MLP neurons of a small language model. Each row is named by its layer, matrix (gate and up: input weights; down: output weights) and neuron, and shows model dimensions 0-255. Each number is 128 + 32 x the weight over its row's rms, rounded and kept within 0 to 255. Numbers have three digits each. A neuron's up and down rows have the sign that makes its largest values positive.
After each neuron's rows, "fires before" lists the tokens most often just after its 100 highest values on Wikipedia text that the model never trained on.

L7.gate377:149102144140086145126105101097158115080144166117163124118104116132161085078134152189157110103134113148088097148126118118184173137154159117094159125162162082172098097121099092095187115123136140148166096119132121097120128145100127136113089144088082160155080127139067184115154147083122121117156121048141130119187137083146157158161083135148135143120122139138084154195149146101106151133134141089110199079171111124073168061129125101177165101066145193107113123140142120047100131176190153157113104104171153059101073133145195143105136169199122134081145096095107102130101114116081107114143090102147113150092126158083114159060129140050156059118177146103128125123154152104160091184177162164134172126163128155112129100085129194127146122161169118128139141096143184055080154162129109
L7.up377:118145226128128154094095159133095160131150121141135132115169130111158146163166154083095084122158151166066187149153195150132156095179130178115156164141149161158115088096103136125060119078128158118101121152058098155067144180127081080094114133165109103186080144096180095128117131145128122103145060135101077133135109146148098074135152128093139207157101163145131128134147149105111121166205142092104151066118174113133145108126160146152166100174101179086141123114131137109173123145154093124115115134163068155155100069138153142059083070138068163110104106091166064118118121152141149103140055129127155149111100112106128129074142145085116092121162111154099107077207171119140155111133154186135143093135112167112126049099113198105114115134122111144124120088092167076126134147101087
L7.down377:087141176147143151158078122121077128131148089107164123150176081112127108125186144104129117122103123136184069115182122120131115101119093147062143109150104107182165145144156137152112134147156089133137100213168129132165136156124107147149125115127144153128112101157111166117087081144233147092135120126138099127105125134118117066141164149139087137094143129104125121107144141080144138090121084152084093165096157089104099150134152102153082140102127082093216070149167163151144144062093180151185119138130130159121093111082158038091164151116141089092125102201184116139093191139190080189158142045146146180126092085173049152125123130112119169097067155111162051114146169165095107126112154107147132117117138126117173129150077152138056139101105138125106129105123136127112095098090164
fires before: "0", ".", "2", "7"

L3.gate198:152073085163140136153099112075102156086147119206194157157130149141098150147103169174136094111078167160131220161137147141103149150095092122085130137032158127145098188100099162131145115116123110133091147181136150146068155158156180094113190136124150122146124166082234115085131110138151117143129176143123118136088165112173129117093107181122056168162161140109111130158133081091127148060150136095133175118075172164146138098092102141144098110106145133069086124134071083120132152203078167145100136094109075069141107173159184109112113095119131176082151128152123100140149151086142104115135128144123117127127073103165107129174144158111113137119128106052142117170113162153175161119178136092145133125073107091168110196077137143125120151081143110132093126120169114122159118109114087
L3.up198:116138170099108115130094150145043114192131130078105121135154147155100167143085088093109123077128136136075111145057072182108114161096119100125184142082144072120129135220129107128080144124160109119139125140133148126120049134142148082112166135142237136081126121120149132140159074129136182151121168127080097112146110142134133177096131112101138130176063099103133102162102073104155184100085156119148157102092131149126136193148170097148123075096137112094117138153230077178097109090154106152115169153147091186089144047061157106098145138145122163123155097105144117148130135123145086141093103094119144112134112145143169125077134133138076110117151128095117067105118142090118118121089114080130156118083138104091144140159169160115080145114151110061169090139042099125138127141173086
L3.down198:124154151168108113140159141105125130115163147160071103140090125137160133160158166130169150092159154128116123076112037163108135177131116149204161120157100133130130131177156066177113145118116065163129076124094166113196136088162168109113098113153106086120084114112104101144126080113060132143090119114115092040158162091120092108116106112150151161140072083114132111117084135168130137145105094139183118109096101095094125120079093095119127138111105152144170097110154110095143121066160156166129149127145113151075077061090174172114148095204075129127094150113165140124170132128153087157144112150143128100103164163162242122113115144132141124127084135126131077116122156127079092142025117118094129111116104180092107156088176124100125178207093119100172138095097101066127129113185137
fires before: " ", " the", " |", " a", " addition"

L3.gate218:082127143125043133149123102141149115112143044119154049127095151146049134169085136162123091159132106131122141113104175154068098110101126118117101083116105139187145133065094142125104134123109177113184152121124141125142166168144113118087129162099157119123138127198129136118144093190158217137096131168144109103192123196133148139126095128160060130105133216110126098121140154062072157170098098119119082133152173123137164142105098124122049180083159133126147099081166115169159166125129097203097194121115123101116156137163079116129143110167114122099145135123168159136130114105153117176155180184137112131181102143164130147089136112136090161067122153101093098108088110126123097142138179151150104128155121113114130136104099078108127123152184184063135111185109146181064160127150078
L3.up218:103139125123178147195119085138169121121128121089174102165158105118120155123120111074151120140145083112146153173071106142151147143095091147113132159189116162152067149115082119153156132131115178214111111133077151101090092126150175115136106116164158161105101144161141104160109121147180167143081128145131153161114059200131079133158117134155119117127145061107099131134091057133091099185132094135132141079131104120154114168113139126132105171148081144102134126188097114117156173181151121148096149135128130076104154066107165054077120146183101084127173083110103076095102122115167084092114177140081181142143133165127082108116133127137071103196125129094100094118173194197168116152131148161164084134173164130124225130093172107090152177076150158103120100160098146123074129116153145
L3.down218:128140125166163132184118123152104106150112110120114143107213140099131095089117135148150179136131096141095126124093158145077104113140117136120123145055076123144143127147182149123123128135148143113197159091161093172087072126207093106169156091129138115175176175105159098121067110124102145177135125138162099109100159090196171182073074108117117150124099145149174146193117071124092166108131117156104110141155121067127126104110167116180110070113095116105063155140174045134065058133106153126165161140130124191102105068130068150124128171139144112104204120210149117143120141182143126075104134142084125111099135128106190154127126091089138141146098165139138157147107137136129183089119183103095178145064156154106114130146143148177067095090144153115142169117082155145169169125115110
fires before: " ", " \""

L4.gate161:055118137141155135163180056128093132158168111109146181163179142139095088179080147087107160180135104164130131145111155076151083107102153159090141119119084194100041096081132140107167134161130159156131087151141160118117111151127158136074147194126185100177150155153190114158166142111104101079114106153110111102173137126176135109190051123133089097129089159125133119151094124155113112139147150114154123096083143145139097215077136102102068106100117143046164082123138173127086126022124089154112137125174137129149174161119071118159139189109127127136160105121133148140153109130107152152109103152112140088144165098127104146177137135160176096126103152105095121091148127174132190102128097179094124088148145071149159144129179098147195074162177137119131118126129150160160131126079104
L4.up161:099168168178181101123115055152141125173133103142104150176142133134090155171099087106065166137147120116120101093101152157086082142053190117106150120155150166141105140026056200094152097125135164151147093145108128110141118152168162157114118155109154025153122105110142160184132102189146147114139112145119062061144101124135096154151093127122095139142139173144112121154104154137103115107144226103113149129117100137160144165137077124152113133077122149121167141123162156083161113084147117143115186137137083110149168154127121138164174112103124149163140137147121151099132153144109123131119123097140160098128177168182138089216104094182123107131110176083131116138153108124165142133107114187114108093179120140151165098168130143157111165166162109095116112138143082143236101178072188
L4.down161:166162161158100136113109174105129093166092070153068078088183072129133103140181139100155148160136117159110103168121076132163105125179109083122130176125136142127138143114158140138119116170120171085144170110149123137109180093070074115152113075072127146120053119132160133062101112149117116171103130083101155122066076119101133114100110141104103209078137126099102111142148132078170089196050115053121084120127127142105145159127123117181141071153212114153085127117206116159133162076109126105175176210123098155134155125139121098128071166147139161158165058114141136153120136162101150131153118115156076138152163131054121103132136142143136099141092120112117145128101144106158151176094139128117133183122109148142097141110144142079136101124101107168084126158126084111014139123140159
fires before: " |", "\n"

L7.gate620:093158108193108206167142198168169142119114106042146128150152158138152136148117118137160090144094111133143100120189143150177123120067118155156164091084097126085148110112130124112186170180125162115157097154164118153157098088113123111158140125136153125139090107121163153173076133147156115158157165179141140131035125131123106200134088153161203143171090124098160134140108175126106075187120191109154146117167101095174150165088163244123146130080106113109085116111152137193134126112144190102188147103180123116114102102089084115145128105125094109092168132095116142131159086113045080150154131201177099142123081170115091092118122146117102123156144111062115147141139154115137158147118171172171150123143145147109145078088129159126168115112126092144104106100155143132118122173105173
L7.up620:168164104085100127126121140150149183158087158126158081170090127188135141102115141181107122139115113098115074101142097068078108143107119147110105087095179132176172079096124173065129075170162103147120086163124140131127089041103162130147146099092200102124108119111154157102113067123125116152081104129109123077090167167088209132120119145154111169136128129114155128143168124111119149156113133067143173144082145085081114159114174140144095169101065093108117153148173187145161178097130130130125146091160139082070084161088131059068123203129065177101101132147103100138165104169115081145180153178074183126137081148143130087125144127152187162126130106146125131057127102129163116099139165175152117077108121116112109095152142079060141094140119145124175157132116152114110159088107143
L7.down620:122141170144078159132139118094105098103156174138182085128097172157085168083130146058135136137112107095096194103122121146079178120146141145108144059050147088076080072107102125138132133182201161118130099168141159127122152076165131152160111074108157107091064125117058181111133118162092145133147148076171127127140154130119121117148089176153116148120065071164105120066172105126161074089130121107143091062111116143144101166135122123116141132138118114139081135107107118132154170093096138185141117090085176198135086117135160127059113122064182194099112155153135109121152157150145138117154121139105145123140103133127150089159155083165095107120139107136081064169123134159136088164084100097143107112067122167156115121155106039094138084121067143071156135081125135114101139079108172
fires before: " |", "8", "9", "5", "1", " in"

L7.gate670:125123164093112071115134114163179196137161138110165121146131101119110197120147130116076102118110138173181152091109152160150118095079136189138167182099148127163184123133175083169152218091120131162139181112177158137136079125114108159093078184135093185143067124161144104156094109136138175137093108070143089128113150092127074116091130132108117103129130142153096124127157107150130147121128129158204102149114105099115102129082147154143121110080160158111119148158171085162079101126129090187149133141103123130140144132172154162193115111145148138137208146132045175119121211086118199102152189105122138104142127126086054101144152103119048173149129117164103089069074127162147154103126086128189103126091079106079106088111105098127139153163175083138119108104129114100131142102128088
L7.up670:136085139136163176118171190107155173149106172147164146086111138103191123123137111152153068115109175171137122191085121185157114127107139134174185146152164130176170083117170170080190185165081127193129137164121079082127086168121126173172073135118121144157134094153080129151107120110119137176162165141152133142114150114133120164134113156115114127100126146127058103152148164168110143063104158155116134135140104092113165192148115169146152132124080148168098163159169121158078152081151123149164142155096129080100076077128102140120190119094136083139124149083105172140158115093110216114140187153206097121106131091131130151105151136160038168172102153185138172147134155102137183133115085162134157147125166131098146115167129083126027119134137102174124131119089123125124150098093127
L7.down670:174133104107168126123142109159127118159158083097181070175177178157099102172157150133074177124117100144156144165119143140080105073131145165138139162133075149174155121104216147125105155104120130096121150172085159144094055177153160140145158105084162155145122123197172158139112132107127177147161143128156038128104122132158153133136133145066073138100175127139142148161157113128092094108116118157165148101145123079113167148103129178081155153114123151160144197221132154157156091156138108145117082156126127077163100081125114118135174156077179095182133140113135149114109129072097137110098134144119157182153103107087071111117075144136100136123065136131127137092125203130131137156103130136154156086101114084199105087089134125146071121111112115176114164104099100125007112160132117
fires before: ".", "8", ".,", "7"

L5.gate52:125109158118130146130156140115139055159150058126145180114117129124156163121072132110138130108203133132128180117043158123106120126093122135087128159151137143172102117143102179132166085102107166162115103133163193119151094143101133111167157122152148136077145149155131147152119090121236127114116104118169131110190178220158130171122089150141102117079078074176162150137122094148142157171025123152062097142096181115188132143059101066107083148096076141112117166140122127122127103158084094159124144099162149176084102180125120107065142123117056126115112147106055102085115147108115159131170131184146144082132112124134128145102127100125104090146178090149127171079112151138132085129124175133084154167094138142096115175158190125170126077079155099103117105124127140103081112136132113
L5.up52:150128125118123192132148070102166103118128073186151185102118150142131193093107123145130091148183100150145125089147152111099133139104121109105162171166097169129097162136123109136146071164080150171083166127179124078075131102132127134146126130144111159131159147117149125100171130117152129138123128137154133135135197115112093153091103099045107137115100129078132133164101067159141110147125175144105079107077147138164081126102132195166084162090154198157091180163134142052144098095084120192177114091127165131135100136164179158096086150077097106082132124090120154170181164137119122110095134209112122191128132136155117129117095124061140068114126127183163180081099151140150101169146120080043155137083118128090109158098158135169097153098157124133168113211131066168100139159118142
L5.down52:117141119090144158145146162172093135123134064190111147129119131105109081164174120089126161149102104141153116116139094104175153164138124041115157087084068160161126130098077075149099167108137138111074104130162124112167127110118131145093157109189125142180156143082163115074134143184129080186216147078105095085108081112112139151082108144145170153181146119102190153127121082118114109175057116124195078158151119146132156179172150141129116091132131080177120124107088134111167108026159127138111143159129131084098121151055124125167110194110162078134090073132172124124183167086091159143091170156103080064060161087138129098106158111163145133120128137127125141159152184184145127125123128099125145098141157137115108155097143105133200159135124083167145139131116108105127134105103077
fires before: " ", " −", "8"

L4.gate421:105128058125115158114127128126115070189110137121081165128144127201094112195128158137128142128105142112141141117146035166117115127107138129149152147137091080134173148115183135081156157159138115167132128065159114109129131186156079155145092078069201133153170166132074023143127122165154184127041089128172151144095095223171147103118062195122123142148090132197127131089129151149148084120130079142077119106105131129144166169113148104044118137122132133106164067128143145098124088084190153150107183088121150136160176115135162094112129131145170196123124143150126117054171115127127142102092135086108152106112130138151117134160133093094180109061125118141106137101128113135108192100136097117142137148125128062157115163076161141142088160147138128122125131136113165142127148104109087
L4.up421:127172164085120132090082123120171115124120093152106152166166095147127125103139122152169150101208173125140124121138111073142115124118091144092175147180184156127063160100139100124137094095205152140161123182101126099139127094202093105202145071112157124082093147113147108115089151145114153147181110095089089131161125169169105130119155193115143120139053157125149122156118128107107201086159107083126174097137112138093136092128111132172110108104206166057109105071134110070155116131163112161104140151121106063197189165107098091097108149079149150145089153154126128115155147081126163133151107113145120156148133119100121143107140174155128116058181119118181074108106058131141080133146132165138085147113156153128143080177100092112157163122131121115090068179126117150156131039102173
L4.down421:191182166115146109114104078120141141112109067128075062093145129126175095087112134103080117100163139114090142139120123166112109128181115085160108203145182145076108113109146138160048098143093106132160102143078078056123112082117168095133145163136143124092131111168148184126150104139181135152145161126118079123140153141152148124116140144114141077168127117091182131097114103127103213160150123193154072153148228164075133153146164147113117139130164117204113135080106098139175105149184148100118155131112141126150141106174097145140165186135101130156110109156093160114125144088067113121163117142110109149133091115115097178141065149190129167099123178129090145202183089165128114054173121165155128087120119160156209137174090138150149164129109100148152130112158124117136138115166181
fires before: " ", " |", "\n", ","

L6.gate166:084195125122111139169157144151168116122131182159114128139192152094142111166093152126126105053114090077143121091131079153104171146086107080089131158109105098098086134150166098160105180123069115134085123101100130168124145191087204119096115157112201144130178183155159142098161114126125150108182135054165131151118144168078129121109109150045114099136134183145142141156113058090132180124126089093100121143160137138143146150103107114117164158171119123093158054159143180169083114146175119134081112114127143089118145113146123124098109154132075083131067128171107148141116170165166064123202179188131103127121140096103086111158123120113113162123164172119037157101123131146185051093112122122169178107141126140146143192085134136135125171152121154107117132137113131138194116089150110
L6.up166:118138136147157175111167122110111119146139065176140149172129127138092122135126047115105184143102136061143119069118136098132117138085165147162115202122115155146095103098111110079116181118091118072124167133095106091124110080166119141147161059097122130132143166145204106188162116118143125075072136150145173030094072086151154126118094134108116136151094075143132105117146136126133167155071143146144083130108144169141102109176106093124145132110127089139130156094164122085167139095125084131160196148091141122131144167138129121138125132062082096130185122140126141089094175163149140106090098179138107179171139158095115177128080125163157130103128089133222094077109090103102113074167068086138143127197117135141124085109184145099088168135142083146077047108131158145094089177119115
L6.down166:095163101136130119062128166118132118140209100134118079090139124159154107166140124117126065167094138163170145106156147099169214129105179108133104131122171160106180139093139124161163212190116190092138107082122141104145133065124135158156147084167135116160129113110135128187140098153185145173089105155149120125098060114127180157162076143097135137175108169118158133054131156129086099169122137116148084101133148185143103097118132121179145116103112109133093129094163138134163097100157170095229176129117146134107152093154132121154168086119113100180191118146152151083114113116130160053104125087117124113102184117163081145128177162159172092062138120122138123116087186099079094168152184122164171175130122111131123162100146151138122176160107133165122107137127104138031139136172140
fires before: " ", ")", " |", "dy", "ase", ","

L7.gate259:165093184142145201181150122130145118108104137166075128081170119126155168114089091153119090117126132176107178173125109151093184118121121178105051149132132130137139092148144128070167078154101108147086101136165189131106101141125157134104151171058117091115137108084103160100146184113163164113164122125162133122147064109131095148163080116097132120142176139134114182106124171132140132094155048115141129086108116137115161150103202157085127164136083136125132113139115114118121121157039142135101098173135142157170097090129096151142213110061163114154086095139096185104105087063125157122095135151110082134139105138087112134113141080174145143131129084213126092085143188068090188127166121094135167147144135139060116111047101110136105123090084178087100187123123110106131138131124143
L7.up259:121114150146136145102131100171195121144153135198147153165089088137100108168147131107134103130104137124143121117085130129118130123049170109147111084111144145176132116140155145145168108097060087143131160113147120202142194149099133154116118114064116095127138208144137163126168126157071128093194156153084104125070153137087137092098169100117181146110112130063127198227134176145143111172110124188160155156147154127119136109171081103140126094123114132166125094163134105181186137111084073110158072118161131123103098131157119110156146098083126099069200149065122150124176099079155094155129161091100137118105087150125160058083146160102138093150116148104115137141127119136106112102104192150159095131160089078164124176128096137156077110075080149167113178128068139094134175121173169
L7.down259:092198111154135148079106134130140158130147127101150131119120156064090084092159133115108149089141172091125165093096160162148112115141156153127113178149158114126093169154088156123070155097146148204141161141129119129136158057148112125053106084122123146128141124122197141123171085172187166123130121100114166086157157111058117089115168113096127135130031083154145139125134092057106165187100136107074123144142114096102129073168070142162109123074122114152148088116112117121141115177156115117117141111129142155049132103128139109115146163132116069105167074102110077114157192134159100136141098125108115133151112165163108123155208128123137106122118131118115195132149049099133119126068159128165144184091139104161120170157154084173187107200119071188149128121187133158126103152202155
fires before: "1", "2"

L7.gate209:085149081138131098142085145045113148153141100103130045164167160128134108113068107169108128052095102098130154132040068100101119126124123138071174195165146044117114070146090130083086159177124147182138132128127102184157161098101147134088123133081132142110084106127133098098092181092116144146179127112142162113127089104119105054104185095144118144134206067162121099092134149118152205073119091114099121125101119170052109115115077103097106199131110118136151107129170122134112139165140085107133153128099143137185116108179121152107152069053141080146178174112184115108103116145129120087130170113159114108094082105099139119145131079085058104097115114107139104181105098104114143126133116128106120155115109135133096174099091094126130128099101150154158142157122125102110081142095147
L7.up209:160139094106136140152160112141108156153161114112168112100175186110174144122102100119113079116133112122112167134101112088166140178130137113097090074180120067090113109110143117131094130127109101162180147201104102120159133178141128146100151155117081142060129117081123142197149120096065152115158110116152121115083087150111131152128148148190136167104157124111126148132116175175158164096164045132089089122189083185125150169115082096110062162143103145108108137129205143157138189175142133096115071142045124122184117160134123107146099122111142105145120166158097127115147102144097110103105183133121163143137109102092122121093087146085135167116145141101159060088065111134107146065155154136161046113118082176153072160063071089126127165082037159064147121113104135136099137140113143
L7.down209:157115153140098111118114159110108116098108025110140096152149149104111116072153191148039166109142149107119101080096111100139086162159143165077067141136133092137155099083173130113105143105145128144069099182066115165117170143126134129149099104084093106099122102126198134089143129170118159149132122094122151153130119162087096091114178116162163102103134158087149096079141121124108139085147083085132137104036140110107096075127122125125148135114153134139191134134085105203126144111107163109102123117145125110183166078171131130078171193131087125131144129186128142067166123079079174071148115145112168130125094084145117127157154140181135110133143111146076123189132109164119133068101092078101137150092053143198112163158130150140169136084147151091129066136153156157046124120076104
fires before: "2", "1", "3", " |", "9", ","

L9.gate674:063136075161061120111129129088171110123165170119137145129222079149096126114093149168126109059146138089059153106102124054155130103115097131114134141127162090114073116088134098150150152141138090121125098175136178126130169130167122116134167157101096157128094076086067119167137137138100123180122129128136114150112120132184152100128133086169142132136081118134089133152185161139183061163165148047102168157177116112198102143167098151114130113127108163159147101130189079138136171102097145077136126078158098122075191139075133140124132133097126120149107135124106121126121131063154163106094131129110121112138148105129141041164094203137135124109083136099136192085141153122142115099137155187099112077127095153073152159169075177149048167152148078142151169153128098183075114134129131
L9.up674:163116132095154105074160129094118095090112126166126111139134091098128177151071126133142121144143098112155171168133130132154121089153120178140131142105135162157158155130159092120131171185155146126105167067104098128128170119156110061115126147142164100116130093106176120167077137167108192117168132101183113148134105117071125133168167127156123172207137158164103161070093131114114159136104103157174090103176113137099107121105195152174138171117131119109111099044076109136166118165113137156100108169123175126122094128111087170101116115061201127080148115153058134096132184141139132049110097148154160127184189111111097079132103121133080164128138094122172242114146140153178127094177117111188141051163107155116088113155078136146144110120183189122122121131111127198158167128145137
L9.down674:160088145080157145143168120170079111153179141160153168078150153150137164135155143154131158080122093174138137130148095161124117137054115174095126151124128063100150082123080179121131157137107115143113129125097137155187171101106134099139144174131142120115155088135160146189133156145139128142112152190106169222124152096161100044048127173115164152071114101092148133157156120099101114121150150127096154112119161173151135140079136103102097122137106096229095072163145117128143159156154161135125165119153159149164130097167134112159126111141101106083070160146068105115073091125143064112113113184087110140164126065115152142123011184157151156097074155159197147181136132100126091095124143153106136102142052129121124136160105175093088149164111171140113166116105115124099122144158140
fires before: "1", "2", "0", "q", "4"

L3.gate499:148229097120151158155091154085146117145074113088140131111146146099139113147099098144156139117126141153134098100108131174182133079099119119179115120191123039148177147149033145145147112125135142153072186118120131081176116160099112096182120118149146175115119080146079122153148121104137123147080162121097114122118120076147089142119131127186127125087140124131154189178141170105140086161144133158087174123158152102185124113106160152080157154125128099171110128161184120148091126120168074121164095111184120158174124163169138143154159093138090119089132169117149131146173128171157121135090220110184046086117138107105068100168167131121119145117114094117142110111108051154110216096195113136101075134074150141109165111155161089150146137092096163111160127133104163070141157083114101
L3.up499:065137146099147138099152062104149129168130121135135130100155111145132132126138153142151073088194119140087113145143109155134150124135199055160107168154195133124119082141146172060107207062089176090097114125132155128094122191102166150100173071094153143076101190140125150162130053133095133155188157146120123137078125074093109158065098183118102161149144203179119114136104170122143070130066161107136112108122129123083142104176126148137141139140086173147098136094126076147148116120188159117091097150142135119176175112157117163078111150137159148124167144122117135112110199127106165128133127141121082143122132172095055154143153173178167126105081116173132136117120095177130079098145137144066158165174144136142146109141135140120133167087119141168073169141108071082119132096056130
L3.down499:181154104114098123056109131057165158189085107118151174112176115183135159138155149090100150130074138144145101111089093174144131112128109126118154115129108110129140101213073111131175170114158160148127154146120100182100187110110088154173090143111088163197132144104168141114065166066156075129116090097045106162157078119153109162105112148113138172139103114101125141154107160127127060106131167124149182084135123121186154098140087148178200144164093150138142119144129086040108103134106094161148136121115110134092135122112141143104082121147120103115117131093171166160148134182115102179144154174146138137103206145144103121164124127092165121119126106140147117155106065129151155098131147091111097132066152110105178120138159109173153166125127179087109189035144089156192149079156136
fires before: "0", "9", "1", "8", "6"

L3.gate122:113148114123181085156134114171198096138108146158109139148130130102163172146131160148127109078148135071067106190123121111078164090111125087098106130113073133193058150115174068121083138110142121111166131167079095086072125107146063113100164100106121083132087115136153081076149138186099166139125186112162122150125100123193115151095136105111148143172116139151032167145125112104102113160155133145095118139142123155118147117105138184101077162118173150120083202218151140065085108098103148066116138120151179156122122131184138135111143123108123124099137097147128133150163105204163087155104154162090118154079117100110154122085112117094075046112145136153161089093146179139065163047129125105101131112094110135057114084165163147155106120170147157088110117132130142111126130158120144
L3.up122:078184133207125106119139154157133141091144109097101101125060157099124121131112170133132076083127155134149112111101173126117108135065196115100068106145091086111123141141081103146105135129171079101111161132120141117101098108085131113130180118114140093076091123146135152102191074097090209120146113093115106153164099091148071154097089162108102118105116132167136172107129112114070177141160137126132170138194144179135112116173155162095106107145173082105126138130119155170118107200105077194176144060122102198133113100111176116149100103167148078079104144115087122117112114109150086106125172117158107121138081089121090076156105062099111060158083123108062107108117123142108108084068164149135167101105148109093138102130154140141100153144099133109116100135128156205224113136063123
L3.down122:111162200055125146183116088118064135134104151108111148146191109146149157099121096094101117111211133081129163131138143090154209096169080094168127135101153158157117130110149123089114095144141152111175049092134136148107192123117114106183137130144162128157165145139126162125134117112145111143111155092104130130119105084175109163111060116092141110044137208151046202150175156137157142100089115121127141137136173162201097129101105133203108134119091136109143184124089128108133118144177111111182160137131159125073134135106170126113163119152096138195148134180146155122134170142106145124120103154121143083134136053086141120123126170123095220125179161103125105167120120097082144152163101133125135155132104157146142107186097154144200144127092151135099089105056151103079117154176114
fires before: " ", " \"", " |", " January", " Title", " Silver"

L7.gate618:164117098125100156153139115149156098072146087097154121119199068116089113113124179086179143169104113101102104129120095125202102141126106102185101165090165179108150099167162134157062129163146135100121165158146157100163090152147062136104153108165153179128139149122099125118143185138157139093114062121179117136080172069116105106116183133120178124113163147026146131119144176117174176127081128147156075129160130161120135107108155145085133180159119095124153142127161110074121157118093145103163173061119108094093146144089128133122204141076128178127072121112077150144104145156131074107131079125162121156135125114100114113107147133158132129165125148108137111041140121081160135089109186196129134102058096130179136077141063159098136117131147088144131170134159088180136055138131173
L7.up618:105160163189154109176147162084098114165132123159177175114121128145122150130170122121149161148097092112138121138126152143085109100146118114063084089108169147145191143124134128146156161126133144132111116131194081085125133102133145136106118169074130188114180144131200143102093143086052124102135137149182124112134075140223146144147161078120141132140109147138150066167129099068130136131116121130140121164166110117103179132141112164115042177113124128197100087156095137088146105133137056160179084140095135099118186128138112177135157080070108139170147084050055146139153141144179164124153173168124107116153067122135088058114065092160124140100075174140110083135146057149126125113152144122122150173168104125124117143160187128108130110148182172142135055134074138109111113165127156
L7.down618:162135182106031127110059183097121193090174120109117141134120124099097133158143184156096114118108155059127143182092138120117108128120118121106121034116122109149111080088169151095151117131150088139141084096097149123094098082123121127101113147149085172087157070146113153103122076139115074191109156154162087123120091061136086108128109089146158100148092093158100081081088210086164115139145074129161127147117132117134107122123144150100138088129061097095103120119096128168221072114068116093145098108094075127135129085147112144106062127115159112161084215156078165127122149084161129175110098073123180064137112100099092162089097142096103154102117131124173100129147117149155146114115134124109099153148109121158161166099074149143129110075192122136139100121116117119083164124158126
fires before: "8", "7", "1", "6", "5", "0"

L3.gate276:150134152119167063165131163123099168128117159168121145158109155134139110182148143112129161123113179139156167126166184191130146148178144117179137060081148120096191085111072097118104144151164060125096157146143136174173120172185124143115179180053196136170120107177159112084148107080148096103141158081161126097129097076131108113161127056134148136138190112126119091034113152045133155137113115128146087175143126192129167094080161142105129126129095117113122117130112133159161105130147142158149069081135141123129102104154170135117107141185142191096179204192138107163130152086081177160127115138138105138130101111115153124166142097147120179178107128148123128153173123167092107180137082117110098147193101155122118145122159091137123111161123074163117073080136122171145100098099093
L3.up276:128128174096094102133163110131125203142181121104091127077151098154126147164175147114156159092158116100175136115184192110105122102124121169182083119171047145139140082058079079080140144139106149126129146174108107134129089146160105104152135160145156078112072075112144111088155125126152074104134149099146122114155117110114100148065196093103165141078163113129108104131099147121121143153134159080150117138118061134150119125135157207162164105069139138150119154116151108081149177127125125124098101135109156160116147058115150188176127128081146161125107156165192172094117111102142067151080143104116150077143121154105100098129036103106136142147094146100029142109171132107142164151139121134140099104080073145133121173065141138171063111163133065081127104089176165154163113167138150
L3.down276:134113153162112125110125124120111168122152205101178096209122058144136129174144122101162186104121115127147122122130103154097138139143168162197087081084140093157148130067120162156158120134146094197121145111169148134117086131126135143158096067118141157136150101148137115145182061112091074162087123132133083124121058118148154120151114097085154106167143100103114093221153183173170102134135149112129075136140118123087180096127162178154086156096115087095150162137124061143141148139168137122110087131186137056146097097130130157136117155124173136124144215142125100156086163131125106171161090147111053095120127071115136111191162157185136152124099149194097143085171133126161142146076086149130126122130192120164117149115174127109088154162132047097134113137104149139216130148154143
fires before: " ", ".", "0", "7", "5"

L7.gate68:098169085143142181186076184029103146176098134120129198083145130190122168088129113130116191104136157153143182169107085123148184115094127112111109081175095106172108080095151147169078140127149167114140068106146115134163133133159179144110064131126106109182124149077107133093057172145132144178059127081136188188180153141107127123161112151098110085135147124158105090163135087158123165128153080089127154158169094092129148149077166070146158143174121158124141147148094125184136130163168098128147124163126110162135149132121118169080183141138119108061104098123155109154136128122161157180138127155102148134188150120063140131085169144145104067129111112125167184104127069159158100130146179154152086182105162129115148083157132157158107123097095145166159128168167111124138085123157107
L7.up68:111098103111178154029131113119066134184114101146146181121127071126182151101123160158142103103142205143106160157159136128134123161131131085135110119166148088154107142090178124112096144180093110083039127109148132124177117128070123136141061095143044153138162219129143069123055130156144129144062115094124194134135126153098131140114103123112124150142144141144183066113139087158162168087165103122190107125098098117131133117085152174138127137162121087186133144083060123126181142171123099194126146131187130094082150161175119119201136120137105120056147097174144121126122135172152184147129138195125120182167108129127130119101121153133142123115073120128111162128141072180213113094159164097123103139106124122104141147150155157131131088146077138151092098152127142101160122107097138
L7.down68:191158137095112132133086125132162190069158107112074102103129040118097102203143108129117134083126169051177057151120177101127127111148174183133165099139116135142163162120126145108113156114150121109117098141138117144138134086152150059130141123115126104132162086125137166162134128134144120120147181138131110115142101047069114095104120123137132094120047112166145135129063137114097126170140067108121103147077159180110103098165138120156106157126133100126117138107128147128075157109125098145139153125157109094145150122143159128157191149104197073130093079097122108145117193155189143147131166105151088107168119089158069062172129155156163082127118153168085138116129063154109139071116114073117155128128111098046153097170134112071121169176137026099107124151170113163199140104161118
fires before: "0", "T", "iv", "1", "p"